MLP neurons of a small language model. Each row is named by its layer, matrix (gate and up: input weights; down: output weights) and neuron, and shows model dimensions 80-207. Each number is 128 + 32 x the weight over its row's rms, rounded and kept within 0 to 255. A neuron's up and down rows have the sign that makes its largest values positive.
Before each neuron's rows, "fires on" lists the tokens most often at its 100 highest values on Wikipedia text that the model never trained on.

fires on: " in", " con", "in", " In", " per"
L6.gate708 [151 130  92 153 172 134 110  87 154 156 124 107  95 178 160  94 137 178 115  81 192 107 108 103  70 133 119 122  60 101 121 171 162 207 217 180  97 135 158 130  78 115 131  86 155 113 136 121 147 139 149 147 155  90 108  95  57 161 105 116  39 151 126  64 165 131 129 134 106 128 175 104 123 125 181 152  81 130 165 118  64 146 169 140 127 155  78 108 143 109 111 130  91 172 125  91 110 109  75 119 131 147 138 103 101  95 182 158 126 132 146 124  86  82 145 150 109  99 139 120 146 102 138  53 146 156 105  91]
L6.up708 [ 64  90 149 163 172  98 124 115  99 108  92 189 121 120 128 129 153 167 140 102 148 153  90 162  70  71 107 111  95 100  73 176 179  93 113  97 115 116 100 116 122 138 142 180 180 153  68 175 145 185 144 116  97 106  84 146 176 150 150  88 184 141  91 156 146 124 151 173 134 180 137 122  66 144 156 156 124 128 199 139 180  99 137  82 123  96 124  89 100 113 138 121 113  88  91 156 107 152  75  81  83 170 131  92 174 137 152 205  86 152 116 125 135 134 155 110  99  93 149 174  94 124 159  53 126 109 145 174]
L6.down708 [106 146 126 139 158 119 103 105 133  58 161 185 131 134 150 132 148  49 165  94 131 130 161  65 100 149 116 138 125 102 156 134 149 147 101 136 167  90  94 110 100 146  78  78 153 145 119  94 178 132 171 140 131 133 136 197 100  96 119 127  94 183 101 115 138 131 119 191 119  97 124  84 186 161 128 126 107 129 158 204  92 153 158 119 139 120 170  72 155  91 103 114 219 148 103 124 155  60 114  79 127 149 142 138 111 107 205 131 139 134 127 122 168 171 120 129 108 158 156 146 136 180 162 102 150  97 121 157]

fires on: "s", " Pi", " number", "ho", "pi", "pa"
L6.gate169 [148 128 118 160 203 118 137 139 112 119  93 159 146 120 109 163  62 120 126 148  98 162  74 149 146 126 157  76  90  97 127 123 179 138 108 206 150 165 136 164 138 145 140 155 120 166 131 120 140 102 128 114 158 143 113 173 140 177  98  98 156  41 103 162  95  99 118 142 104 168 143 106  88 118 135 158 158  92 137 155 149 111 116 172 124 122 168 217 191 138 153 163 106  84  87 189  85 147 133 130  93 148 166 173 166 147 154 111  87 165 110 109 114 104 130 108 141 117 173 166 152 125 108 132  91 180 124 113]
L6.up169 [196 185 124 120 125 112  86 109 169 128 166 107  85 110  89 155 135  98 126 145 138 123 152 163 127 128  89 128 108 142 142 162  92 108 145 128 110  66 139 105  72 137 114 134 126 155  99 133  86 189 149 106  87  85 114 112 140 137 140 130 146 149 150  96  79  73 126 105 149 151 141 160 134  82 121 180 108 152  60  78 102 130 101  77 128 115 134 120 136 116 120 199 218 110 160 225 159 131 137 184 124 193 174 118 124 141 134 104 111 178 152 132 180 107 118  79 171 159  85 116  99 162 139 108  74  70 200 183]
L6.down169 [189 139 146 130 145 188  96  83 125 144 138 134 125 142 137 188 140  68 110  77 164  47 107 157 155 100 135 134 110 105 125 128 130 122 106 139 113 118  64 164 151  89 117 123  76 186  98 114  79  93 129  66 100 143 145 172 170 120 158 128 133 136 150  96  94  83 123 103 146 153 162 154 150 176  99 106 145 134 193 182 117  94 166  77 114 106 110 143 116 152  83 118 141 169 129 123 146 169 161 168 144 136 168  82 157 158 126 171 172 173 167 205 140 119  77  92 148 110 196  65  96  92 186 103  98  81 171 120]

fires on: " (", "ent", "en", "-", "0", " "
L6.gate112 [ 80 104 146 134 114  78 185  99 124 139 137  95 109 134 124 165 167  85 117 189 119 121 156 163 169 176 138 102  85 106  97 130  75 199 146 141 177 117  92 100 108  72  90 125 115 122 130  47 179 135 136 101 157 108 120  92 157 135 117  84 103 151  88 172 146 114 107 147 112 157 200  99 144 109  26 169  90 132 144 177  84 211 152 190 135 104 158 115 166 190 113 132 133  34  89  90  81 125 123 162 147 133 119 135  87 106 152  98 137 121 128 119 135 119 120 122 113 141  88 102 113 116 146 193 125 179 167 118]
L6.up112 [ 95  94  72 120 110 134 108 130 126 131 113  86 113  72  88  91 167 146 175 146 147 105 141 114 171 119  80 174 203 121 144  92 155 167 148 160 176 120 182 111 105 107 151 116  85 162 144  90 145  84 168 127 148  82 124  90 124 114  66  99 101 119 145 154  87 126 129 147 136  62  98 150 154 149 104 166 154 135 140 163 145 122  89 121 131 170 117 105 113 109  86 136 161 123 170  98 141 123 173  95 138 120 166 125  87 179  65 138  43 150 128 101 139  78 104 122 148 146 148 136 144 103 133 139 102  89 113 143]
L6.down112 [149 119 137 148 161 131 123 127 125  98 130 119  98 148 119 124 188 104 143 161 148 104  89 125 102 209 107  64 188 129 181 206 151 123 154 110 110  92 135 143 140 159 118 178 132  88 120 129 128 132 128 119 203  94 146 153 102 168 154 154  98  89 104 137 120  81 127 123 124 143  56 116 126 164 113  52 189 103 134  99 145 139 149  81  70 117 150  69 155 103 147 127 102 143 152 123 163 158 133 109  41 110 145 152 143 163 167 141 215 109 152 143  98 140 135  87 108 148 161 132  86 124 107  80 167 142 133 122]

fires on: " Re", "al", "Re", "pa", "re", " re"
L6.gate777 [150 132 153 188 150 142 112 120 154  97 158  87 122  97  71 187 135 156 161 125 170 145 200 119  75 151 101 127 153 114  79 134  93 136 165 111  96 137 130 130  68 175 106 139 111 108  47  80 103  67 127 120 130  70 114 128 112 207  94 149 144 104 123  94  88 138  79 135  91 191 191 124 156 118 107 135 106 180 161 156 129 132 116 164  89 136 172 182  99 126 149 142 125 166 129 133 158 169 120  92 134 146 110 115 174 174 121  55  56 146 130 186 110 158 141 140 146 162 117  91 163 174 151 117  93 219 117 114]
L6.up777 [144 173 120 166  96  85  79 106  53 160 132 116 125 139 154 123  64 118  75 126 124 120 112 137 111 215 121  82 141  79 172  88 164 107 103 136  82 164 158 127 122 131 172  80 167  93  89 113 104 214  76  97  70 165 109  90 120 130 103 128  64  62 124 136  65  56 176  86 137 136 147 120 103 146 136 138 171 142 128  90 112 100 121 101 103 142 134 122 139 104  94 136  85 146 142 134 140 120 129 176 104 153 105 113 148 157 158 146 143 143 142 119 154 102 129 120 118 129  49 109 131 127 126 156  96 128 126 146]
L6.down777 [118 165 168 127 157 178 150 120 143 108 151  38 138  87  80 147 105 112 104 140 104 175 153  54 111  71 139  66  62  88 135 178 103 143 135 136 226 167 146 166 158 135 138  85  96 134 172 102 110  84 120  74 132 107 139  61 144  88 138 112 219 122 132 126 113  67 141 152 115 177  87 126 179 112 176 158 207  46 120 129 130  95 117 142  79 157 120 178 153 188 148 105 134 148 129 132 118 131 152 113  92 195 111 124 155 109 120 126  77 141 145 160 120 111 140 154 120 129 149 102 109 129 196 169 125 135 117 131]

fires on: "s", " such", " the"
L5.gate267 [108 174 186  90 188  85 153  82 167 136 129  86 107 124 143 116  87 121 120 113 126 112 104 196 178 120 147  84 165 164 121 149 177  99 136 173 151 110 114 141 130 170  94  98 140 125  90 159 148 142 140 117 111 165 219 142 151 141 123 145 151 158  87 147 121 109 174 158 179 126 123  91 128  84 117  90 153 140 115 139  97 110 125 104 131 189 153  90  85  57 153 130 136  54 160 151  63  83  81 124 186 118  43 135 148 135  52  92 146 160 169 186 146 124  64 122 164 152  75 135 210 105 104 109 121 105 111 122]
L5.up267 [140 165 183 144 109 149 121  75 160 140 156 119 147 128  75 128 151 117 139 135 120 105 137 161 155 113 194 173 127 143 154 139  80 131 102 168  99 112  76 119  83 122 133 160 116  91 172 162  99 178 100 104  64 116 109 156 161 178 131 151  98  94 163 116 102  83 159 111  71 130 168 101 143 101 173 108 104  79 175 225 125 109 112 137 112 167 181  71 136 155 155 165 161 161 184 128 128 115 112 167  64  98  88 162 130 158 130 114 100 120 102 175 171 105  83  84 116 130 111 139 135 117 116 135 109 130 146 140]
L5.down267 [ 60 101 129 134 183 145 104  73 150 178 127 124 137 154 112  89 168 120 135 139 162 159 127 112 136 188 110 106  56 102 133 141 109 120 166 148 200 112 128 117 105 134 146 136 159 102  94  99 116 169 112 115 159 165 133  92 127  76 110 129 133  94 127 113 122 110 153 127 153 164  60  66 132 146 114 108 150 187 112 115 133 163  99 119 114 137  94 129 132 129 151 141 120 137 107 157  81 160 116 131 135 163 107 105 133 132 129 188 106 154  86 146  86  61 151 119 101 184 149 230 188 111 168 120 135 190 154 130]

fires on: ".", "s", " However", "-", " however", " UTC"
L5.gate510 [151  96 107 148 149  92 138  99 133 149 134  92 161  56 139 145 157 134 145 100 142 132  96 135 120 117 120  79 116 153  94 114  86 164 141 135  97 134 120 143 150  91 168 167 133 136 135  65 124  64 127 108 143  98 108  72 107 114 183 123 130  83 146  67  95  99 136 156  98 216 127 126 129 119 118  90 128 175 136 128 136 147 122 136  93 128 155 144 109 153  97 111 171 175  88 145 101 110  92  89  92 122  97 147  86 143 126 173 137  90 103 129 159 141 194 172 163 133 116 136 189 133  71 136 106 136 160 110]
L5.up510 [ 88 160 136 174 117 127 148 111 109 146 175 153 100  68 175 187  76 133 135 139  90  97 112 120 147 120 168 142  89 102 138 137 160 129 178 113 124 154 170 145 122 124 179 127  97 102 119 145 184  69 120 113 104  88 142  73 141 139 181 121  94 136  96 120 192 130 135 181 168  98 162  93 134 171 129 150 187 178 113 158 108 159  87 156 134 123 142  33 116 177  96 126 134 109 144 136  98 111 103 140 154 139 148 130  67 155  98 190 117 152 116 146 149 120  40 131  81  90 156 116 203 129 134 123 161  98 148 135]
L5.down510 [141 123 156 136 123 154 170 163  83 116 105 108 128  97  58 118 172  40 201 187 109 136 103 117 168 157  82 105 171 165  99 122 142 140 101  97  97 186 152 127 109 121 146 136 132 136  95 128 163 117 102 155 169 138 138 125 114 154 102  81 137 121 157 142 146 170 168 136 181 169 164 117 128 122  79 152 161 138 109 156 147  93 118  78 165 159 148 100  87 144 180 100 149 114 112 135 100 107 165 124 118 116 113 116 118 158 157 136 111 113 121 140 127  81  73  90 116 136 126 117  86 136 155 114 103 155 133 157]

fires on: " (", " ", "-", " un"
L6.gate854 [124 173  94 119 148 101 142 124  76 143 117 130  83 142 103  72 129 154 146 105 143 133 131 128 117 146 101 114 107 105  73 116 159 169 147 159  96 128 137  99 151 161 122 142  78 115 127  31 111 125 149 138 142 136 101 138 120 179 116 205 136 125 152 146 118  86 120  89 169  85  92 139 201 144 129 126  90 129  84 187 118 156  83 150 111 107 101 182 139  49  91 120 118  98  89 112 137 162 114 139 118 110 149 197 152  93  95 177 137 107 188 171 164 113 129 189 129 141 115 131 117 140 127 104 144 182  90  66]
L6.up854 [ 92  56 167  96  90 137  99 159  97 109  70 141  87 157 120 111 162  64 134 141 134  97 127 124 144 112 167 168 135 163 109  83 110 111  92 121 120 168 107 131 103 177 119  80 178 159 136  68 128 133 149 139 158 112 134 146 138  88 112 136 124 165 130 116  72  97 114 164 123 118 162 127 125 168  83 167 137 121 134 122 128 190 105 159 106 136 138 110 133  58  57 153 108 119 173 140 118 155 162  41 156 128 210 160 102 130 119  77 137  95 134 142 131 127  93 160  90  94 123  59 161  82 117 142 176 147 145 144]
L6.down854 [120 136 101 135  93 139 142  68  87 156 111 133 160  89 164 139 101 111 167 118 110 203 171 106 150 150  46 134  76 119 122 117 148 184 152  67 151 136 132 209 170 110 170  90 111 141 115 112 151 145 111 146  72 100 173  71 184 116 152 166 147  86  86 156  83  16 136 106 184  97  95 128 112  92 126  28 152 137 168  72  99 150 103 124 116 131 138 161 160 177 194  83 129 115 130 178 128 149 118 143 105 126 122  96 127 140 143 135 102 177  65  72 185 114 142  56 108 108  87 137 120 118 132 154  77 116 129 184]

fires on: "s", " of", " report"
L5.gate195 [138  91 110 108 199 139  88 112 160  90  75  88 184 137 132 104 153  98 145 146  96  71 147  99 154 131 129 129  96 178 112 111 136 106 149 165  91 169 100 106 115  96 126 190 130 212  88  87  76 110 132 105 124 112 158 123  82 112 103 136 184  92 121  72  56 189 105 135 158 104 156 168 142 131 134 130 114 152 114 173 126 171 129 102  84 155 142 171  89  84 117  67 139 140 113 127 102 166 193 134 152 174 151 153 104 132  75 124 142 158 123 122 124  74 152 152 118 124 104  98 132 133 123 130 100 172 108 146]
L5.up195 [ 50 108 148 155 162 140  62  98 109  78  96 174 110 110 175 106 138  85  74 136 121 142 102 153 207 146 158 157 112 105 120 127  36 131 138 138 119 145 129 121 168 127 104 114 142 171 143  68 160  90 132 116 163 165 143  69  96 178 133  57 187 155 113  68  60 140 120 113 147 133 117 173 124 101 127  58 145 127 188 125 143  70 136 130 150 211  68 115 138 125 148 115 154 155 123 195 113 131 139 113 120 123 135 113 101 166  60 104 177 185 154 181 136 124 211  85 138 145  85 147 121 163 115 139 108 195 170 181]
L5.down195 [178 191 109 115 156 138 108 192 112 168 189 104 138 153  92 123 106  93 186 111 167 123 151 145  98 120 142 204 194  87 157 126 134 112 144 191 195 111 143 120 148 120 100 155 129 132 138 153 124 152 160 151 154 111  76 166 133 111 138 134 140 130  97 142 128  95  58 138 105 117 126 137 111 198 125 102  91  88  40 145  85 143 110 137 128 157 180 183 142 129 104 119 112 117 107  95 146 132 155 113 219 157 130 143 156 129  54 107 150  52  93 137  51 145 112  99  97 117  71 100 165 142  98 108 141 144  83 255]

fires on: " in", " In", "in", "2"
L5.gate819 [130 168  80 119 167 109 155 174  78 110  97  84 104 138 120 164 133 203 135 142 153 167 105 121 120  85  69 206 127 175 149 120 152 126 176 118 103  57  77 141  65 134 119  87 113  62 183 126 146 186 143 157 107 120  88 105 142 179 184  95 173 103 147 179 161 153 187 104 173 106 121 104 152 110 119  98 157 105 143 106 106 122 176 135  80 140 155  74 139  89  97 129 137 132 115 116 134 129  50  93 131 130 152 125 113 129  98 183 120  80 161 124 107 132 157 132 140 131 136 143  88 166 130 143 115 181 124 116]
L5.up819 [104 164 123 138 147 114 113  91  75  90 112  67  91 118 135 160  93 121  69 138 197 111 118 122 144 131  95 210 118 157 133 154 122 144 110 158 117  85 131  71  41 100  95 101 117 110 118 133 175 197 147 116  55 108  86 149 122 128 158 101 173 141 209 112  96 129 146  71 117 128 113  73 153 105 103 134 137  99 147 175 171 142 108 122 126 137 171 128 232 113 114 122 141 179 164 172  97 129 104 120  85 180 158  89 151 117 121 159 179  87 135 114 152 108 118 226 138  98 107 154 127  96 121 110 127 150 150 127]
L5.down819 [136 137 135 177 124 178 101 121 137 148 123 156 144 162 117 165 124 119 192 123 103 129 136  82 144 124  91 202 180 152  94 133 134 138 170 137  83 155 137 162 147 129  87 151 150 202 141 128 132 133 115 113 152 129 160 169 114 110 126 109 130 137 101 137 104 196  96 117  93  83 178 176 157 118 159 120 141  85 169 118  81 130 120  68 130 136 147 131 148 130 127 101 154 120 168 142 129 117  79  90 185 146  90 103 135 156 138 109  46 139  86 153 143 206 150 121 116  84  96 101 203 139 188 124 104 132 133 128]

fires on: "4", "5", "0", "3", "1", "."
L6.gate131 [ 70 158 109  98 149  71 114  99  71 100 105 110  77 165  41 130 139  95 109 125 168 148 121 141 106 132 171 160 176 107 133 138 151 187  84 114 140 117 111 168 154 109 120  91 136 137 104  82 110 198 128 121  78  79 146 147 144 209 186  99  57 128  94 152 109 192 120 157 122 224 144  44 135  98 158 149 153 109 177 179 150 130  61 115 131 147 137 163  50  97  97 168 105 139 167 133 125 114 105  75 117 159 135 160 166 150 133 133 111 146  84  70 170 144 152 167 133  75 111 122 123 162 121 147 126 126 112 183]
L6.up131 [108 140 155 126 100 119 108 105 112 124 107 138  87  85 193 103 151 122 137 110 140 171 139 125 112 137 116 140 157 129 119 174 134 118 189 114 110 153 199 122 142  88 173 135 105  88 143 105 122 108  92 176 108 119 136 143 124 155 112 137 114  91 125  78 169 171  32  75 132 122 105 127 139  85 155 141  73 104  77 143  90 114 201 159 128 106  90 164  90 117 106 152 106 200 112 135 113 103 114  88 127  98 156  56  83 146  65 147  97  85  94  85 172 123 103  51 131 106 181  62 154 201 131 135 159 123 154 119]
L6.down131 [128 139 129 121 132 146 113 177 103 123 106 113 149 161  96 129 126 115  96  90 160 135 138 136 103 104 140 141 107 150 100  84  84 146 121 138  82  95 107 164  91 128 104 107 118 100 124 172 163 176 116 159  93 160 134 137 147 167 100  43  74 118 134  86  90 180 132 109 124 143 146 145 131 131 154 176  83 157 130 113 161 157 135 206 135 110 138 147  94  81 101 112 108 108 184 167 134 118  57 121 171 159 126  87 124  89 119 108 168 126  90 125 159 103 121 212 119 145 150 136  87 175  58 160 117  93 144 194]

fires on: ".", "ad", "3", "2", " was", ","
L6.gate915 [121  72 155 141 174 107 120 124 187 117 171 153 160 126 123 108 155 108 196 123  73 128 121 131 134 127 136 190 135  99 110 140  72 149 163 120 114 101 169 133 174 180 115 157 132  76 101 113 148 178 116 180 159 103 138  72 173 206  91 172 142 124 114 109  84 148 111 205 147 175 168  82 106 144  78 153 169 130 117 133  93 149 115 173 142 152 204 138  99  98  89 128 170 122 136 120  97 177  98 149 138 148 130 186  94 126 129 144 167  71 140  90  82 157 132 126 131 109 125  85 219 135 170 105 137 123  91 144]
L6.up915 [172 174 159 144 154  81 102  82  64  95 107 139  56 157 130  50  88  85 115  85 131 108 156 134 133 143 160 121 142 124 113 126  99  81  78  92 108 151 124 114 142 149 125 176  94 132 105 132  97  88 159 187 129 159 109 170 106  95  66 131 136 126 136 140 184 106 101 100  98 124 155  78 135 126 100 153 190 126 152  94 126 130 147 113  80 108 140  93 124  92  98 114 122 141 125 137 130 104 123  96 133 146 190 146 152 101 195 162 180 139 143 104 151 147 118  94 134 114 169 170 139 100  83 131 120 170  99  51]
L6.down915 [171 107 129 117 160 163 116 174 154 122 100 147 158 122  84 110  94 127 175 151  80 126 110 104 126 142 100 145 128 112  82 109 105 107 120 129 116  96 163 110 150 135 125 118 159  61 142 101 166 148 153 204 135 122 152 143 150 156 184 150 126 186 135 129  68 156 143 101 150  92 148  84 121 123 105 255  82 139  68 124 129 105 123  90 111 173 194 115 161  45  76 101  69 105 143 176  77 113 136 114 215 109 126  95 124  40 149 204 168  80  87  80 119 160  87 126 160 115 112 124  93 177 173 139 118 101 123  88]

fires on: "0", "2", " mi", " ", "1", " Total"
L6.gate4 [141 139 166 137 155 118 140  63  81  51  84 139 139 164 145 126 159 116 105 121 129 102 150 102 182 132 119 118 137 149  59 147 169 116 177 159 122  67  92 147 182 133 149  92 140 139 130 171 117 128 140  87 164 139  52 149 126 120 124  47 162 160  86 155 153 151 153  51 110 141 131 115  71  83 167 113 104 122 115 186 125 115 116 111 174 167  94 102 127 144 168 119 114  73  82 102 156 139  92 174  91  94 101 127  76 102 130  75 118  83 161 161 191 107 124 145 108 107 127 123 117 180  59  87 134 145 172 107]
L6.up4 [157 136 144 127 134 204 154 106 124 114  91  83 146 115 141  94  82 159 185 159  90 156 112 122 136 120 142 105 105 166 136 205 136 131 155 155 127  69  73 127 168 197 115 146 120 151  54  77 164 149 122  79 172 165 123  84  72 141 168  78 133 137 150 120 159 140 133 145 118 144 141  95 129 116 135 147 112 150 103 140 115 147 139 190 134  79  65 122 113 100 200 131 175 102 123 180 119 141 126 150 124 123 146 164 106 148 118 119 152 129  64 101 139 121  66 169  20 128 225 118 146 131 119 118  36 135 182 171]
L6.down4 [115 122 169 159 167 125  68 144 139 129 146 158 106 130 112 175 121  90 183 199 123 123 143  64 125  81 121  87 122 129  92  78 120 147  81 140 111 168 145 125 120 183  91 151 163 133  65 136  92 110  50  92 173 133 154 134 113 127  87 120  45 130  92  94 171 109 160 158 112 200 166 152 191  91 106  57  72 171 149 146 180  96 151 200 160 141 112 141 195  92 141 109  91  84 155 151  84  81 165 136  97 134 158 161 126 110 132 110 135  97 148 115 146 123  89 109 147  85 125 104 151 161 143 132  93 161  97 102]

fires on: " ", "-", " was", " un"
L5.gate423 [118 112 104 183 112  99 129  93 104  46  81 125 130  99 168  95 134 125 118 159 124 170 155 149 159 116 173 107 112 123  62  85 136 132 115 174 161 112 183 132  41 114 210  84 146  81  92 125 125 140 135 139 182 109 165 135 112  91  82 129 153 140 150 168  87  81 122 104 116 100 170 142 189 157 115 131 118 154  88  95 145 151  96 186 118 124 119 101 152  97 118 170 166 129 126 154 102 115 141 109 149 111 120 161  81 111 124 143 145  83 234 125 120  90 180 180 104 104 149 102 174 120 182 175 139 157 141 126]
L5.up423 [ 83  86 170 113 160 114 142 131 121 133 149  95 101 112 122  61 105 144 149 151 154  69 192 156 154 107 116 146  64 160  74  56 139 124  84 161 148 117 115 123 107  90 184 148 121  96 140 126 148 143 145 129 125 114 101 128 109 134 145 146  78 141 124 143 137  63  81 127 101 107  93  74 120 159 116 126 121 109 185  48  92 119  74  98 108 184 138 122 125  91 192 104 126 123 127 138  99  77 115  84 104 186  96 119 130 163 151 155  77 139 165 164 108  48  98 189  77  98  90 130 117  86 158 156 144 151 165 110]
L5.down423 [ 64 215  97 110 142 164 143 167  77  95  86 172 102 103 161 144 105 148 169 101 113 136 178 132 153 108 134 140  93 124 117 160 136 106 129 111 157 123  89 152 161 118  90 153 128  95 170  94  54 139 126 104 112 138 101 143 111 137 115 186 164 109 189  76 144 144 174 105 123  78 132  92 147 150 202 102 154 189 141 119 107 150 123 144 145 126 168 103 144 166 163 159 121 139  82 152 129 119 106 187  75 184 186 115 179  87  96 109 129 132 173 113 176 136 116  69 139 120  89 133  53  97  89 103 135  96  95 182]

fires on: " ", "0", ".\"", "\"."
L6.gate314 [154 168 123 107 118 132  93 128  99 135 161 108 149 195 110 178 167  99 136 163 141 166 139  80 128 102 161 136  93 129 143 149  91 147  98 118 124  51 148 138 155  99  95 116 115 120 106 138  83 124 149  57 122 157 106 139 145  88 162   0 116 118 136 101 108 115 148 107 188 154  84 139 105 101 165  61 161 191  65 145 138 142 181 143 129 109 155  62 104 135 105 125  97 128 160 137 125  53 177  92  97 147 115 115 159 120 132 133 153 105 123 152 167 104 119 143 177 113  94 129  89 167 135 141 116 170 200  92]
L6.up314 [179 191 126 116 119 165 119 125 101 167 148 175 144  95 133 120 143 169 112 114 119 178 150 140 114  72 149 116 141 161 114  96  93 124 181 125 148 159 146 170 167 126 144 149 155 128  78 136 173 182 143 136 141 159 136 164 131 116 178 198  98 112  90 166 102 152 139 150 118  41  99 165 117 152  66 180 140 113 142 131 126 152 102  77 175 112 106 152 104 126 190 208  92 158 118 197  77 140 139 179 113  91 124  89 179 149 166 148 186 102 133 111 108  88 153 121 156 143  88 121 155  84 181 144 110 148 103 117]
L6.down314 [ 72 134 108 110 129 115 114 151 117 177 116 105 136 121 107 173 136 106 172 104 133  96 178 156 119 137 170  75 157 114 134 121 125 139 147 120 112  81 150  86 116 140 144 139 112 165 124 189 122 148 129  86 151 120 123 117 117  81 144  78 108 172 144 130 134  79  90 138 125 147 119 175 114 114 144 135 127  97 144 138 122 160 194 133  94  92 194  62 154  86 132 130  85 109 131 173 154 117 122 151 145 124 157 133 160 113 153  93 161 126 151 156 159 159  66 114 119 109 131 110  98 133 189 178 168  89 133  35]

fires on: "c", "ed", "-", "/", "ct", "s"
L6.gate391 [143 112 127 114 110 178 130  66 175 155 128 133 159  94 152  49  92 119 154 117 154 117 133 111  71 132 215 158 201 149 141 124 106 101 161 154 141 112 141 137 132 120 118 143 105 143 129 144  89 115 129 195 101 125 124 113 165 121 165  93 111 153 143  93 200 107 172 137 155  93  81 126 109 166 128  92 109 115 145 174 134 108 128 100 119 159  97 151 139 186 118 163  98 115 172 153 151 121  71 146 188 131 173  88 162 114 134  68 112 188 134 119 132  78 103 111 116 134 130 163 132 146 138 137  92 181 117 139]
L6.up391 [124 160 129 104 121 125 125 178  61 156 123 101 157  96 165 136 147  51 123 118 159 136 111 156 121 132 134 160 118 186  87 169  91  99 103 148 110 148  91 154 153 127 163  92 139 159  91 131 128 133  75 149 163 132  80  87 123  75 173 105  93 118 164 117 117  82 147 171 123 140 134 174  85 131 137  96 161 192 127 148 153 198  95 116 126  89 125 148  97 109 138  80 135 154 102 127 110 174 154  62  83 117 177 136 152 151 110 161 109 107  75 129 110 174 124 197 133 138  96 171  78 164 126  93 165 125  57 144]
L6.down391 [161 105 124 148 124  94 161  85  76 138 193 134 176 135 104 144  73 153 156 115 145 130  87 133 165  96 128  81 156  97 114  86  98 153  97 120 127  85 158  39 142 104  64 133  95 122 101 139 136 135 128 105 146  86 174 165 141 133 120 102 154  90 140 149 103 134 106  96 129 176 138 183 153  88 147 195 106 139  98 160 163  88 118 129 101  98 185 118 131  97 128  87 154  78 150 141 159 111 152 101 102 117  97  99 123 122 118 147 103 111 120 169 104  31 188 170 144 125 103 163  54 200 153  96 222 108 150 163]

fires on: "s", " companies"
L5.gate38 [121  77 138 110 187 136 139  59 110 145  84  92 115 116 104  67 147 111 132 115  92 117  94 137 160  99 147 134 131 170 142 155 135 130  98 179  75 127 115 135  99 129 120 106 160 117 120 138 131  64 146 141 110 192 167 107 117 110 118  63  96 112 193 160 145 111 117 103 137 169 137  94 131 105  86 100 227 166 153 165 156 131 171 198 133 176 128 156 112  94 160 105 191  90 100 139  97 154 139 157  94 103 159 172 129 140 154 132 172 147 144 160 144 105 123  92 122 110 136 171 201 135 133 132  78 174 109  99]
L5.up38 [128 120 207 136 148 155 159 133  99 139 104 118 105  72  90  66 152 112  95 142  80 153 115 147 142 151 126 143 146 166 135 133 112 158 116 204  82 157  93 128 120  62 143 146 170 155 143 107 108  79 125 138 111 159 139  54 137 116 105  97 102 133 128 123 102 109 103 111 131 177 116 152 127  95 130  99 161 137 154 131 109 168 105  94 158 103 128 128 125 148 152 102  96  81 152 123 109 126 113 104 155 102 141 119 104 153 122  92  76 117 102 138 175 131 111 109 128 160 119 156 126 159 181 186 146 113 104  95]
L5.down38 [155 160 103 171 149 123  83 143 106 144 113 100 106  87  99 154 110 154  90  55 165 141 131  77 170 156 132 112 107  97 140 127  95 121  83 145 115 140 160 152 138 120 137 106 145 160 143 120 121 167 112  76 118 153 214 140 123 117 105 192  85 132 115 156 115 128 147 166  88 175 139 102 156 136  91 138 108 112  97 122 165 112 115 105 153 136 133 185  79 160 153 159 168 125  85 130 107 130 115 108 149 121 172 153 163 129  95  58 181 136 193 134 134  66 138  69  87 145 133 118 149  92 129  89 106 221 152  52]

fires on: " |", " ===", "s", "t", "ch", "==="
L6.gate812 [227 114 163 151 146 131 149  77 140 130 139 134 118  67 127 129 180 144 145 108  64 134  54 170 135 149 112 101 103 145 145 154 105 131 118 120 156  59  95 171 162  63 180 162 143 134  86 105 134  93 121 168  96  91 136 171  83  59 150 108 100  87 207 107 138 165 102 143  94 175  99 123 121 112 144  26 151 133 132 123 117 137 121 132 134 135  98 133 179  91 136  55 145  89 140  95 105 179 174 173 115 107  93 144 140 116  90  55 161 109  88 148 107 133  78 161  72 105 128 100  34 148 168  85 173 125 100  88]
L6.up812 [ 86 128 177 137 127 113  89 127 180  69 139 141 130  87 124  88 133 105 133 173 109 158  86 135 109  70 169  49 118 141 167 132 177 137  85 102 107 150 173 113  93 123 155 105 134 132 147 157 120 135  85 163  63 169 137 124 105 113 148  92 145 166 119  95 137 101  86 130 159 127  95 113  81  70  66 114 113 107 166  86 120 140 175 155 100  92 174  78  81 111  95 107 115 147 113  97 113 155 152 103 104  49 178 119 129 149 125 104  96 120 101 156 101  75 137 100 141 111 118 113  96  85 107 166 152 196 127  87]
L6.down812 [100 110 118 156 100 171  83 104  78  81 125  92 127 144 191 140 156 215 137 126 105 176 139  70 145  89 130 147 133 139 146 136 131 135 107 154 151  57 138 100 112 131 145 111 153  80  70 119 129  81 169  75  79 141 111 164  91 164 161 116  92  92 148 153 130 158 162  87 150 139 114 143 166 123 157  76  91 176 112 138 144 161 132 135 113 153 117 125 173 137 158 119 161 120 142 175 131 108 126 114 113 161  76 169  66 148 198 153  88 120 160 103 108 128 139 107 135 112 113 159 139 140 159 162  96 121 104  62]